Part of a small language model's weights: rotary positions, normalized queries and keys.
MLP neurons of a small language model. Each row is named by its layer, matrix (gate and up: input weights) and neuron, and shows model dimensions 96-223. Each number is 128 + 32 x the weight over its row's rms, rounded and kept within 0 to 255. A neuron's up and down rows have the sign that makes its largest values positive.
Before each neuron's rows, "fires on" lists the tokens most often at its 100 highest values on Wikipedia text that the model never trained on. A number after a token or word is its count.

fires on: "." 58, " |" 38
L2.gate504 [123 150 139 107  95  72 162 104 152 151 152 125 115  96 132 132 136 153 140  66  95 161 124 119 160 129 163 133 159 184 158 192 113  82 171  93 129 152  77 113 136 166 140 105 160  91 104 146 125 130 169 156 123 165  61 146 125 111  87 186 118  98 124 177 136 149 116  70 110 214 152 174 126 117 208 104 138 116 165  72  97 143  87  92 140 150 147 137 115 129 132 156 101 116 213 131 111 135 141 155 116 155 123 111 133 124 136 122  99  85  75 152 163  90 138 166 148 191 161 147 139 158 148 147 159 196 125 100]
L2.up504 [129 126 153  65 113 146 151 114 130 125 103 135 174 156 136 163 127 143  58 165  70 126  95 114  76  82 156 102 143  61 135 129  67  73 114 119 122 113 126  83 100 172 153 168  87 146 126 120 129 169 147 101 109 135 126 127 139 149 181 158 141  88  99 132  90 138 142 114  97  89  94 171  69 104 135 176 148 119 148  92 129 123  69 199 108 132 121 145  83 141 179 119 126 130 160 140 129 138 104 165 185 132 134 158 127 119 139 151 102  92 168 128 128 129 121 128 119 169 142 126  75  87 148 115 146 166  65 144]

fires on: "th" 42, "ak" 10, "az" 9, "or" 6, "ver" 5
L4.gate280 [ 98  97  88 111 125 144 113 101  82 125 182 125 101 152 136 135 152 132  81 129 137 158 202 155 147 144 142 148 141 144 143 146 131 123 137 101 121 104 151 132 154 137 101 145 152 116 114 144 172 122 169 135 192 202 105 158  68 100 140 112 118  46  88 129 114 144 170 176 148 114 167 109 131 128 152 102 121 122 146 173 156 140  95 186 191 148 123 199  73 116 140  76 107 122 101 131 143 124 111 105 157 151 104 154  99  99 197  79  76  85  97  71 150 108 169 176 112  86 135 126 131 160 110 118  94 136 128 128]
L4.up280 [128 125 167 123 156 131  86 126 150 113  90 121 165 145  57 123 168 158 140 154 141 151 114 147 148 114 106 138 156 142  94 179 135 134  99  51 139 134 135 131 138 154 139 140 170  91 147 134 193  87 161 178 158 112  83 126 122  95 109 129 130 118 189 143 108 106 157  54 121 146 166  81 137  86 196  83 105 128 118 115 187 102 131 118 164 146 109 100  64 155 200 166 121 145 210 103 174 187  92 141 148 125 134 140 112  89 118 120  84 158 136 145  76 124 144 149 119  90 153 164 160 156 156 112 172  64 182 144]

fires on: " rec" 39, " acc" 29, "cc" 13, " Rec" 13, "ec" 6
L2.gate36 [148 156 157  32 106  93 155 136 100 116 111 132  82 160 119 136 142 113  99 111 117 144 140 138 162 106 178 190 151  97 112 119 134 118  90 123 175 142 136 110 135 110 119 131 139 145 132 115 135 111 101 164 136  93 101 134  89  70 138 113 114 127 185 132 140 136 133 118 142 151 170 185  92 124 154 158  86 112 119 159 129  84  98 129 129 134 152 112  82 129  97 122 150  99  98  86 123 125 116 140 131  93  88 120 118 189 151 133 154 134 100 101 189  77  94 127 168 126 185 128  61 134 130 169 165 101  98  83]
L2.up36 [129 140 143  31 188 155 125 115 145 113 122 163  70 116 151 140  66 108 123 103  69 181  90 106 101 155 168 171 156  60 110  95  76 148  76 150 165 148  95 190 156 160 159 127 119 149 101 146 124 111 132 164 121 107 120 139 133 106 127 129 119 129 144 126 134 150 159 113 126 155 150 120 132 116 180 163 119  65 138 128 143  72 108 167 114 160 140 159 123 154 104 161 147 198  97 131 193 163 118 153 138 121 130 145 135 150 145 123 144 145  63 128 161  54  93 137 144 104 119  63 132 147 124 150 162 115 130 123]

fires on: "re" 24, ";" 19, "as" 14, "erg" 10, "ann" 7, "eg" 6
L2.gate415 [121 136 118  83 148 121 163 104 151 147 172 135 102 105 153 108 119 170 159 107 151 142 106 142  92 123 185  96 156  81 128 171 171  67 145 130 152 129 145 100 112 142  48 154 116 142 141 201 148 132  87 121 125 120 139 139  83 114 104 142 102 144 148 143 159  96  72  75 157 155 118 146 110 124 101 140  84 166  40  64 197 126 138 175 114 229 139  54 108 106 114 167  90 137 137 166 123  55 115 105 115 146 109 174 118  78 113 110 145 117 139 153  81 141 157 176 134 169 131 126 111 104 152 167 115 106  89  86]
L2.up415 [153 111 141 185 139 123 117 147 109 149  59 137  92 118 127  87 172 167 106  76 151 130 138 107  77  89 115 113 189 174 220 129 101  91 165  71 115 120 148 112 148 163 102 125 134 127  70 121 101 145 188 139 152 185 150 126 112 147  98 178 136 171 145  86 165 129 155 126 102 137 176 128 128  78 106  73 105  79 130 128 154 150 120 226 118 124 153  82 140  74 126  89 128 125 156 200 140  82 155 163  99 174 136 137 160 182 126 135 101 121 123 156  73 146 128 134 167 121 146 106 157 192 134 134  92 144  50 124]

fires on: "6" 14, " 5" 12, "au" 11, "-" 8, "9" 7
L4.gate54 [147 155 153  75 134 160 179 160 159 123  96  95 122 131 127 172  89 140  84 151 118 138 135 195 142 157  90 133  50  85 112  63 148 110 129  97  77 105 108 150 147 127 119 137 131 104 153 177  94 135 165  82  98  95 129 163  99 120 140 127 155  83 138 128  77 140  90 168  96 140 139 132 123 132 176 110 110 153 132  30 117 137  84 121 171 122 168 133 150  97 151 178 180 135 118 121  72 148 102 172 123 168 138 173 158 129  90  91 195 155 166  99 156 155 143 171 129 114 170 169 137 194 131 117  77 148 104 137]
L4.up54 [170  78 107 158 161 102 147  88  84 124  83 141 155 144 147 165 127 129 139 166 115 145 158 164 144  76  84  57 121 167 131 112 119 118 123 166  81 114  97 121  85 141 162 154  94 186 158  80 126  95 129 159  85 174 147  89  84 147 146 119 115 139  66  97 135 139 171 146 129  69 150 149 167 117 138 177 142 200 111  77 177 136  92 129 112  92 102  91 127 141 186 139  99  93 124 119 102 136 109 172 150 113 129 177 140 158 109 111 162 124 156 151  80 158 185 157 168  82  90 167 167  68 115  64 119 167 146 145]

fires on: " (" 96, " [" 4
L2.gate365 [ 82  95 119  91 126 164 126  69  52 152 148 174  93 150 174 125 130  91 128  99 126 140 109 136  90  72 160 181 121 150  85 147 185 152 173 144  91 125 162 190 142 132 171  94 113 150 115 149 116  82 122 160 106 144 170 163 163 171 157 176 125  72 163 126 163  93 170 161 132  91 113 103  91  92 152 141 162 164 156 160 123 171 141 105 163 133 148 105 153 215 170 129 108  98 119 161 107 101 103 157 109 108 123 110  65 161 147 123 146 139 118 156  91 117 138 140 139 137  96 175 164 151 176 170 127 171  96 138]
L2.up365 [ 95 137  65  98 152 155 111 147 144 134 166 136 153 196 153 145 126 123 144  96 123 129  43 141 125 150 153 111 127 180 139 143 138 198 122 139 123 182 167 200 157  74 182  72  79 125  99 159 152 104 142 115  95 174 152  69 140  75 151  98  82 181  91 124 151 179 203 117 101 122  72 146 130 148 140  93 134 151 152 116 114 115 117 161  74 158  97 102 101 110 123 187 124 133  61 167 144 110 173  99 129  71  88 104 106 138 134 173 125 176 146 138  96 168 142 114 125 173 123 129 159 134 154 162 131 115 133 181]

fires on: ";" 100
L2.gate131 [ 95 110 132 150 120 107 138 145 128 165  90 154 104 171 162 139 135 137  87 148 121 112 106 104 166  79 160 117  70 108 144 122 187 113 114  96 111 175 130 165 181  97 132  81 167  94 115 152 171 150  73 200 145 130 120 128  56 147 139  70 128 162  64 168 192 159 111  99 128 186 148 146 118 134 109 138  99 101 108  76 145 122 134 151  94 178 175 110 109 133 175 150 228  88 138 207  45 111 136 110 119 163 113 120 159 146 144  78 135 106 140 149 215 147 153 159 133 151  93 121  75 101 110 155 110 133 115 168]
L2.up131 [117 119 154 122 109 113 140  86 148 129 135  90 117  96  90 112 186 104 120 114  98 130 142 153  94  77 106 112 183 160 111 118 121 169 162 114 129 142  56 119  80  97 117 158 123 123  89 197 105 144 209  92 168 110  66 109 126 126 181 123  82 212 124 175 131 132  55 177 100 120 173 131 189 131 134 161  77 119 149  77 135 114 108 131 111 117 120  75  90 101 156  98 127 172 163 141  64 187  76 127 106 178 118 121 142 147 141 178 122 125 130 137 139 136 109 160 189 122 143 104 106 133 149  96 168 133 142 186]

fires on: "ell" 29, "ver" 14, "e" 8, "h" 7
L4.gate414 [ 88 127 150 103 169 133 130 164 132 117 159 132 167 163  73  97 164 114 131 130 114 187 103 105  53 134  77 104  79 102 168 166 173 127 144 110 162 175 129 110 133 103 156 125 172 168 146 119 121 192 162  83  67 161  75 141  75 124  92 128 204 117 100 158  97 126  92  91  68  74 100 120 138  87 156 155 110 123 125 116 116  88 154  75 132 135 152 159 129 157 162 121 141 148 186 112  50 190 121 162 162  90 128 120 137  72  94 128 100  99 126 159 144 133 109 161 124 102  60 108 149  53  93 116 172 176  86 120]
L4.up414 [156 129 142 127 175 121  89 158 188 112  90 107 143 134  97 107 147  74 114 165  99 131 119  62 128 106 120 134 150 135 165 123 133 115 182 157 137 127 138 114 127 103 130 145 150 153  76 147 133 155 133  85 129 133 171 124 125 130 100 131 213 128 120  82 154 186  94 115 128  78 208 106 130 110 162 112  95 128 145  85 159 105 117 119 122 103 206 133 103 159 119 102 111 123 205 102  99 172 178  98 119  85 154 156 174 179 108 158 141 108  64  84  92 135 123 123 139 185 110 155 165 117 100 150  73 126 105 135]

fires on: "st" 38, "ower" 9, "ud" 8, "ust" 6, "o" 6, "ater" 5
L4.gate407 [ 94 112  70  88 126 188 125 108 190 143 151 104 134 165 109 123 120 129 133 122  99 173  76 127 172 159  79 156 106 177 114  97 116 174 169 143 111 142 204 116 136 161  45 110 145 154 160 113 147 158 177 119 106 160  94 131 164 107  57 151 106 113 116 192 124 158 121  83 103 112 135 157 148 126 177 166 115  98 189 120  91  84  97 154  65 107 139 109 152 135 118 121 159 162  47 195 154 130 106 116 173 182  95  99 119 173 155 139 146 192  96 102 130 116 139  99 172 149 141 146 140 135 156 122 186 148  68 178]
L4.up407 [165 119 150 120  67 112  92 105  81 154 125 190 117 170 147 124  74 114  97  97  98 154  97 169 171 106 107  73 124 116 151 168 181 151 156 201 138 128 126 126 139 141  78  48  96 141 131 149 133 139 138 147  93 142 148 172 114 149 142 146 136 129 108 118 173  75 145 149 152  92 107  74 131 117 165 153 124 175  98 124 124 152 107 160 101 157 152 138 128  97 112 191 106 127 145 159 133 184 140  93 103 122 114 111  75  61 129 181 179  91 150 111 187 116 113  30 140 109  77 102  89 155 142 102 155 165 110 193]

fires on: "==" 55, "\n" 29, " life" 10
L2.gate475 [123 109 104  90 134 105 124  67 172 149 168 137 131 118 118 147 108 131 186 198 128 107 119 131 205 179 108 136 192 138 143 166 171 195 116 143  75 101 142 126 192  89 116 107 102 117 142 155 133 157 174  78 152 148 120  98 167  68  89 157 151  75 142 118 140 121 109  53 112 108 130 155  57 121  77 142 131 106  89  91 121 184 124 155 149 100 145 153 114 138 114 120 140 147 111 130 169 133 154 152 130 186  80  83 160 110 141 110 169 100  84 176 138 161  84 135 126 116 132  95 101 131 207 158 128  39 113 172]
L2.up475 [157 137  76 121 169 151 176 153 176 156 131 109 191 132 168 144  90 105 149 108 128 117 213 100 143 130 191 173 113 125 127 154 127 202  72 155 117  94 141 141 187 176 157 147 179 188  90 111 129 123 150  88 158 125 105  72  36  73 102 154 104  95 128 153 149 139  73  63 111 128 162 121 131 178 101 140 155 125 118 143 117 143 123 183  85 113  67 145 137  70 127 124 132 123  88  95 167 103 135 139 144 154 119 109 135 135 116 149 115 123  90 154 112  91 117 152 120 135 190 116 107 161 107 123 121 128  95 156]

fires on: "." 50, "as" 24, "lish" 9
L4.gate205 [171 148 154 138 155 125 111 122 128 123 119  93 171 187 122 146 103 108 125 102  96 153  89 135  86  87 129 124 125 129  96 124  78  90  81 134 159  78 142  96 148 165 100  87 154 104 123 126 120 163 176 144 117  84  67 125  66 124 158 136 107 122 139 157 114 146 126 109  88 160 104  77 111 139 157  75 118 117 108  97 143 146  89 133 149 155  95 156 108 144 131 131 141 120 107 161 100 175 100  83 110  94 145 193 163 131 138 101 160 100 102 105 121 121 200 136 183 133 108 122 131 122 102 139 107 145 133  66]
L4.up205 [106 166 155  83 159 110 191 127 154 119 121 111 139 130 155 151 103 159  94  99 119 185 165  81 130 120 171 152 142 101 147 125 129  97 128 109 197 110 129 133 190 153 150 120  71 147 191 132  58 109 114  70  93  58 114 150 119 184 112 143 149  42 145 103 111 121 168  89  72 154 104 137  98 142  62 151 158 178 156 110 138 119 153 109  59 123 135 168 131  72 101 135 127 129 143  99 122 188 147 107 103 128 152 156 130 145  65 141  73 157 127  91 133 124 160 115 156 134 117 187  99 117  95 111 114 116 121 115]

fires on: "k" 29, "ad" 27, "ell" 8, "ard" 8, "ip" 4, "h" 4
L4.gate467 [117 137 135  96 140 115 153 210 156 128 170 112 155 129 105  92 143 189  96 121 110 147 127 108 156  91 114  85 121 130 126  93 167  85 161 167 190 113 109 121  97 115 101 138 218 139 118 143 175 190 157  95  80 170 115 145 135 162  98 147 107 135 135 164 133 134 109  82 157 130 121 131 133 114 119 178 178 116 116 105  89 148  89 168 118 129 143 112 117 179 123 155 116  61 165 169  87  69 153  97  66 203 131 110 165 139  95 169 150 151  89 116 118  51 144 122 159 144 108 114 158 120 156  77 165 161 110 133]
L4.up467 [ 64 129 134 134 103 114 203 167 166  93 115 140 149 128 174 150  78 182 107 167 161 103 173  90 108 101  98  95 155 105 172  75 134 141 127 207  85 107  96 129 103 111 144 161 164 144 141 136 174 161 151  67 126  78 125 146 134 121 161 125 128 156 180 163 194 120 129 152  78 151 186 192 142 112 101 153 145 120 107 114 160 129  99 112 121 158 148 138 150 116  65 117 140  84 160 141 120 124 154 130 182 139 220 131 104 123  96  91 115  90 110 107  96 121 150 178 132 159 182 182 120 128 140 138 139 130 104  84]

fires on: "er" 61, " Fran" 18, "or" 4, "mer" 4
L4.gate504 [181 139  89  85 137  93 125 145 176 196 132 120 150 151 146 125  98 144 110  94 170 131 159 139 127 141 167 128  34 144 169 104 187 116 106 138 167  89 167 132 175  86 157 135 117 152 120 145 175  93 103 109 192 119 136 151  88 169 127 120 127 136 101 156 162  81 126 130 122 155  86 186 179 119 104 139 116 130 132  82 141 136 109  70 147 150  75 114 161 154 121 133 100 151 110  75 150 122 117  78 107 133 120 101 148 115 151 198  83 120 142 101  96 166 187  74 165 131 195 150 101 145  89 157 185 157 116 142]
L4.up504 [155 176  89  86 116 105 104 116  50 101 127 176 152  96 103 143 115 149 102 144 180 144 148 113  91 112 153 148 109 181  86 119 163 103 117 144 132 163 162 168 145 131 176  90 115 117 117 152 129 161 129 148 125  93 151  73 131 213 115  68 160 113  99 131 127 148 123 101 164 123  71 139  93  71 100 126 109 130  71 100 157 117 162 141  87 152 171 123 120 131 102 155 128 169  94 103 204  84 207  79 124 169 143 102 157 145 128 208  69 146 163 159 113 132 140  86 152 142  65 155  96  87  28 152 125 158 143  71]

fires on: "on" 29, " in" 18, " of" 10, "om" 10, "ron" 10, "g" 7
L2.gate199 [ 64 140  99 129 112 103 100  98 147 188 145 180 100 138 108 169 183  84 157 145 104 104 124 165 134 100  98 165 160  93 177 153 151 124 127 178 183 108 145 150 123 164  95 121 139 110 179 120 217 168  89 110 165 110 190 171  89 104  84 118 168 141 106 130 125 118  98 171 119 163  94  99 157  90 121  86 123 131 132  98 114 157 124 120 146 224 105  81 152 145 133 112 146  81 179 100 149 118 144 133 171  93 118 135  91 126 119 142  89  71 113  82  85 114 172 162 103 150 132 174 126 118 138 122  80 154 167 131]
L2.up199 [155 147 177 166 102 106 128  97 171 153 138 106 131 147 116 194  92 124 151 214 172 124 129 141  54  89 132  95 155 156 148 184 137 144 126 157 147 103 118 124  98 105 184 184 211 185 115 149 150 153 180 118  97 127 115  68  91 166  58  71 166 100 105  95 120 122  98 134 129 122 123  73 179 114 112 115 202 144 106  81 135 132 140 105 177 173 117 150 130 155 122 100 111  97 135 139 148 142 155 154 113 115 177 143 111 121 123 175 127  71 112 211  82  91  87 129 136 119 122 114  98  74 156 120  77 103 119 142]

fires on: "al" 22, " of" 11, "earch" 10, "ootball" 6, "an" 6
L4.gate84 [106 151  76 155 133  99 140 126 109 148 152  96  75 109 122  97 112 136 104  93 143 112  91 112 120  40 162 123 150 135 163  92 191 118 129  99  96 112 106 138 118  82 129 100  61 158 149 129  97 109 109 127  98 124  84 164 104 118  93 150 131 131 133 144 109 145 201 161 111 117 150 120  55 134 130 145 149 108 127 127 178 133 130 154  88 145 137 107 156  75 157 131 117 115 151  80 182  74  96 202 153  95 171  94  77  97 133 149  90 107 165 148 106 136 132 142 137  96 157 152 185 118 148 128 132 194 133 163]
L4.up84 [120 111 109 113  86 177  57 135 162 145 107 147 113  88 110 105 152 155 152 149 134 175 122 157 120 118 139 131 110  87 138 154  90 114  83 146 115 144 230 170 124 141  87 132  79 184 122  93  92 128 126  93 142 188 102 141  56 120  78  93 108 112 157  86 119  64 205  85 154 137 117 118 166 174 184  83  39 113  87 135 109 146 131 124 193 122  83 134 148 184 116 123 125 105 106 106 183 114  91 190 168 118 166 137 121 152 122 138 117 148 135 148 158 147  46 141  85 155 166 144 117  82 109 134 158 146  76 129]

fires on: "." 83, ")." 7, "\"." 6
L2.gate293 [ 36 114 152 143 151 133 105 120 111 159 133 122 131 111 150 208 146 122  91  72 124 146 130 104 179 100 117 112 129 177 112 152  96 189  69 110 107 123 104 139 152  84 141 106  76 111  79 139 152 103 152  81 125 116 120 104 161  89 156 148  98 128 144  92 230 134 158 105 122  97  99 157 150  95 147 111 133 134 120 100 167 145  33 179 152 160 103 169 103 113 128 102 165 178 143 145 143 145 191 139 183 116 164 122 141  69  84 103  82 125 101 132 126 103  85 150 133 100 145  93 155 139 158 177 206 177 121  94]
L2.up293 [ 75  68 141 102 122 121 167 127 116 146 164 128 169  81 124 144 100  82 151  57 129 127 183 159 145 125  86  56 130 120 147 149  72 132 124 122 107 163 133 151 164 148 181 169 126 142 132 163 108 122 213 115 157  68 105  92  45 112 217 154 137 150 194 109 135 137 122  94 142  73  57 142 149  99 114 157 129 131 135  98 169  89  69 125 102 165 144 140  87 123 167 107  94 127 116 157 122 103 178  82 182 128 148 131  64 115  88 137 131 136 192 197 136 111 127 144  94 134  57 101 187 160 147 171 118 152 135  76]

fires on: " se" 70, "ional" 8, " Se" 5, "ig" 5
L2.gate413 [119 125 173 126 169 158 121 120 119 148 116 148 126 120 135 133 185  86 142  88 109 127  99 133 173 127 124 147 127 141 159 153  78 129 126 183 145 103 118 156 131  84 126 175  67 217 153 151 148 104 124 107 138 173  72 115  65 122 173  74 108 148  88 142 174 148 127 108 107 104 186  90 159 156 106  81 116 102 102 176 153 122 195 130 138 147 129 122 126 120 150 219  86  83 115 178 127 112  65 152 170 120 132 106 126 146 129 114 149 105 146  64 200 159 145 189 110 156 117 112 167 191 152 147 136 158 137 126]
L2.up413 [126 140  96  93  95 195  98  98  84 191  89 146 122 158 120 162 139 128 122 147 117  86  99 129  91 162 143 147  94 142 174 101  79 122  87 162 126 118 136 122 114 101 119 174 146 225 152 191 120  36 125  78  83 145 100  30 109 116 116 141  94  90 116 130 127 193  76 136  93 139 217 130 129 131 134 130 108  62 188 183 165 119 102 156 132 156 182 165 163 145 116 167 116 157 132 111 153 149 120 105 178 159 148  96 152 148 150 112 214  61  95 135 128 128  90 147  92 161 103 136 125 162 166 151 121 145 133 141]

fires on: " imp" 24, " trans" 23, " contr" 12, " const" 11, " res" 7, " add" 7
L2.gate98 [111 130 126 126 136  92 144 113 103 157 161  98  96 115  93  93 137 149 144 139  83 113 118 147 190 104 117  48 142 138 149 152 149 127 132 142 134 199 153 120  95 108 125 120 112 154 145 127  70 122 128 153  88 156 117 116 190 109 150 150  87 133 129 172 117 131 141 151 175 107 114 133 108 140 116 131  65 117 136  94 150  79 132 105 170 122 140  74  99 148  89 126 107  95  85 159  89 118 148 187  97 163 134 153 110  79  96 110 111 159  40 128 139 108 139 172 150 145 141 136 121 143 136 143 110 157 127  86]
L2.up98 [117 132 150 126 133 144  99 137 132 145  97  81  88 127  98  96 111 143 101 184  99 138 111 101 137 132 161  51 218 195 161 108 121  95 109 128 127 157 133 124 106  87 101 136  88 122 153 121 118 121 110 138 196 153 159 108  67 115 121 128  98 120 129 142 124 159 130 129 168  67 141 152 176 126 106 137  95  91 155  95 177  93 112 117 181  65 160 105 104 135  92 139 156 111 159 150 147 147 107 182 159 110 126 119 141 173  94  75 112 160  24 108 134 145 181 127 102 181  62  93 171 155 116  78 152 137 161  93]

fires on: "at" 73, "ot" 8, "in" 6, "t" 4, "ent" 4
L4.gate354 [134  99  96 112 145  82  67 100 119 149 117 105  92 130  97  83  47 134 150 142 129 109 142 110 172 128  75  92 158 157 137  97 138 106 142 118 102 125 149 119 129 175  97 117  90 138 141 100 167 120 207 152 115 121 190  95 140 138 126 110 127 102 134 143 105 149 103 135  98 148 101  99 142 162 143  94  94 128  97 123  79 153  96 169 103 158 101 145 212 123 148 159  99 133 216  70 117  66 145 143 166  94 101 110 124 154 175 209 159  91 119  57 157 139 100 100 111 146 166  97 162 182 171 165 140 140  99  79]
L4.up354 [113 137 176 120 134 130  93 185 179 119 122 125 201 111 178  96  90 126 140 118  88  89  91 142 170 169 142 185 110 203 144 107  99 116 106 147 107 131  77 124 180 158 187 162 110 114 136 129 177 154 145 165 129 128 126 134  95  50 114 104  91 136  93 140  98  79 109 175 154 189 196  94 129  82 110 114 119 114 104 124 133 122 147 149 119 112 135 129 129  67 145 157 164 152 149 182 137 140  94 107 150  66 122 141 135 103 122 125 129  91 135 121 143 105  72 189 145 135 174 161  97 123 188 127 162 130 170  72]

fires on: "8" 37, "9" 16, "6" 6, "4" 5, " 2012" 5
L4.gate471 [ 72  53 101  96 157 152 186 136 125 106 118  83 106 128 134 117 161 103 127 126 146 184  93 120  83 137 114 131 107 117 137  98 155 143 104  98  76 147 157 218  76 146 148  82 131 140 130 125 146  64 168 105  85  66 141 147 122 140 159 115  57 162 102  95 153 106 146 130  72 123 108 129 113 104  87 126 144 108 149 110 140 145 121 135 183 153 105 130 157  93 131  99 148 124 163 101  95 204 153 161 183 183 132 127 105 148 118 130  57 192 133  68 107 135 114 157 143  97 216 144 103 113 101 109 106 130 172 146]
L4.up471 [131 145 110 124  88 127 136 181  73  80  97 123 151 124 128 103 157 129 163  99 109 114  80 165 108 125 127 130 110  83 127 132 128 149  57 175 143 169  94 103  38 133  65 118 108  64 143 153 166 137 118 147 133 105 151  86 110  86 131 186 125  66 132  92 113 116 133  92  68 131 163 129 149 155 106 135 128 129 139  72 111 124  41  96 147 137  67 163 109 155 153  94 110 170 100 114 107 126  97 163 114 118 140 119 100 165  68  83 102 117 145 193 157 163 113 153 176  93 175 134 163  80 154 103 163 109 129 131]

fires on: "t" 29, "d" 13, "el" 11, "ou" 11, "in" 5
L2.gate191 [120 125 188  90 104 103 139  75 168 193 147 128 179 169 104 110 184 100 119 117 182 117  81 108 161 116 141 196 119 168  92 106  78  84 137 110 114 112 116 110 137 115 115 140 179 112 127 158 175 165 131  94 153 144 131 146 176  63 169 136 115  88 134 165 107 104 107 149 133 168 163  97 131  48 148  92 179 164 145 147 101  79 103 192 140 120  98 154 145 155 131 138 121 190 135 111  81 132 117 127  92 163 156  96 192 145 168 179 109 131 137 106 177 109 117 148 157 116 155 118 162 148 180 139  80 156 100  88]
L2.up191 [ 74 141 189 107 148 101 140 136  82  87 127 111 164 189 119 146  96  77 162 190 130 156 110 138 194 114 116 159 106 233 141 137  84 135 165  94 132 138 120  91  63 119 116 114 133  77 147 107 106 152  99 113  95  81  97 102 140  74  97 146 179 156 139 127 170 160  83 100  82 122 173 130 137 135 104 160 244 163 126 146 137 147 190 139 162 107 148 170 124 112 126 165 117 101 121 143 105 125 106 144 119 140 147 116 136 108 136 146 124 138 148 193  94 127 106 134 181 153 138 140  82  96 204 115 151  49 113  89]

fires on: " rec" 35, " Rec" 21, "ud" 13, " disc" 11, "or" 6
L2.gate282 [ 56 104  92  73 189 154  91 139 178 129 117 132  85 110  77 114 122 174 145 145 106 135 137 119 127 114  98 116 153 111 129 107  80 127 122 131 109  60 149 127 114 156 135 152 114  94 179 169  96  89 165 126 181 128  76  79  66 118 120 136  97  97 123  89 122 143 166  85  76 154 143 172  93 140 147 137 104  91 120 117 191 126 122 185  75 119 147  56 114 140  77 106 162  67 116 105 140 163 105 155 144 155  84  92  74 110 145  95 186  79 137 167 214 123 105 116 144 139 102 119 120 125 139 148  76 130 113 111]
L2.up282 [ 67 116 123 112 167 118  60 164 157 158  90 183 118 120  82 138  74  96 166 141 145 203  70 166 106 109  99  96 137 114 136  74  74 124 114  96 137 152 115 177 147 165 115 105 169 143 129 131 138 120 145 151 164  99  80 112 140 128  95  83 159 134 147  86 105 134 132 130 119 118 134 107 134 155 153 139  76  78 122 122 117 111 144 149 139 100 149  57  74 156  95 126 169 108 128  93 107 182 128 139 128 119 115 166 164 118 178 136 168 154  87 101 170 155 101 115 146 139 164 103  82 107 118  82 166 124 146  95]

fires on: "===" 59, " ===" 22, "==" 14, "====" 5
L2.gate410 [189 163  99 138  90  61 153 128 165  88 152 145 152 121 126  76  84 162 102  94 137 179 119 100 120 153  89 139 154 159 130 122 131 120 121 105 184 135  98 191 125 118 114  63 160 112 188 165 136 153 129 104 100 158 138 143 130  93 125 116 134 137 203  83 120 173 138 137  93 147 174  76 106 139  80 174  98 112 165 112 120 127 149 107  87 112 155 110 127 109 116 107 102 137 126  96 117 124 171  96 138 126 122  92 179 144 140 165 184 117 121 164 135 133 142 130 167 157 154 128 135 155 127 130 105 119  81  98]
L2.up410 [169 124 134 111 119  71 149 103 105 151 121 140 158 178 172  98 129  92 120 182 105 109 154 111 109 181 124  81  93 173 171 174 103 113 147 141 161 115 115 173 197 200 115  73 123 163  99 158 121 121  95 128  78 151  49 129  89 119 126 136 176  95 157 109  84 150  77 124 109  76 151 127 170 171 150 121 100 108 125 123 115 120 132 148  79  97 152 173 114 123 119 162 113 171 124 144 184 169 114 126 150 140  48  65 111 159 140 184 150 117 147 147  72 130  90 174 143 162 133 100 165 147 129 113 145 140 120 189]

fires on: " (" 74, " \"" 26
L2.gate31 [100 147 129 130 148 121  82 130  60 106 154 159 100 152 125 160  89 126 153 105 130 156 122 149 135 148  99 179 169 116  93 117 142 136 207  78 158  71 176 178 142 135 167 157 125  90 131 124 128 142 145 171 137 111 147 135 155  68 123 158 172 139 125 160 158  67 187 152 111 161  91 145 100 118 145 122  79 135 103 149 148 156  75 145 161 158 153 144 155 148 248 139  98  94 102 149 139  85  91 140 107  77 106 125 141 108 137 148 130 186  94 119 108 101 123 122 145 110  87 200  52 128 149 178 118 128 155 157]
L2.up31 [124 137 165 145 154 187  98 142  79  90 158 112 118 137 156 171 130 176 116  83  90 209 101 110  77 190 134 198 143 150  94 106 125 149 140 108  96 128 107 174 144 124 172 137 109 141 159  93 125  12  95 196 121 109 132 147 133 117 147 177 118  79 125 160 149 115 210 149 164 156 111 109 131 133 152 104 103 115  78 129 129  99 186 146 122 207 193 161 117 143 146 108 110 153 159 131 183 155 174 186 118  94  99 120 136 130 195 106 110 125 102 105 137 150 108 106 132 137  27 143  99 109 147 172 130 169 123 158]

fires on: " |" 98
L4.gate20 [117 194 101  83 118 166 131 103  84 131  84 115  44  53  99  72 150 157 112 124 202 107 110 104 136 133 135 147 131 139 137 141 148  98 127 146  91 140 137 109 136  90 162 132 174 147 138 209 129 147 164 154 169 113 125 146 142 127  81  93 163  96 100 157 139 116  60 108 119 131 150 119 121  58 103 115 120 129 168  59 109 139 159 184 184 123 139 115 140 162 105 142 160 115 128 109 149 165 124 130 104 146 121 208 129 176 159 150 120 118 122 127 187 138 124  96 177 191 157 181 118 138 179 108 137 135  75  92]
L4.up20 [176 121 116 179 162 101 141 114 123 147  69 145  72 142 114 112 157 132 178  93 131 180 119 136 115 118 136 111 123 155  63 136  93 111 102  57 175  91  75 133  96 118 163  65 164 126 104  96  86 138 141 197 123 118 104 136   5 115 135 118 131 105 129 157 117 155 105 129  84  78  91 148  74 112 104 151 128 121 132 149 203  78 164 125 107  65 116 139 113 207 131 195  99 109 137 119 146  65 125 133 144 121 160 119 161 130 101 114 116 169 176 153 115 123  88 138 118 148 161 130  44 119 120 132 140 196 101 171]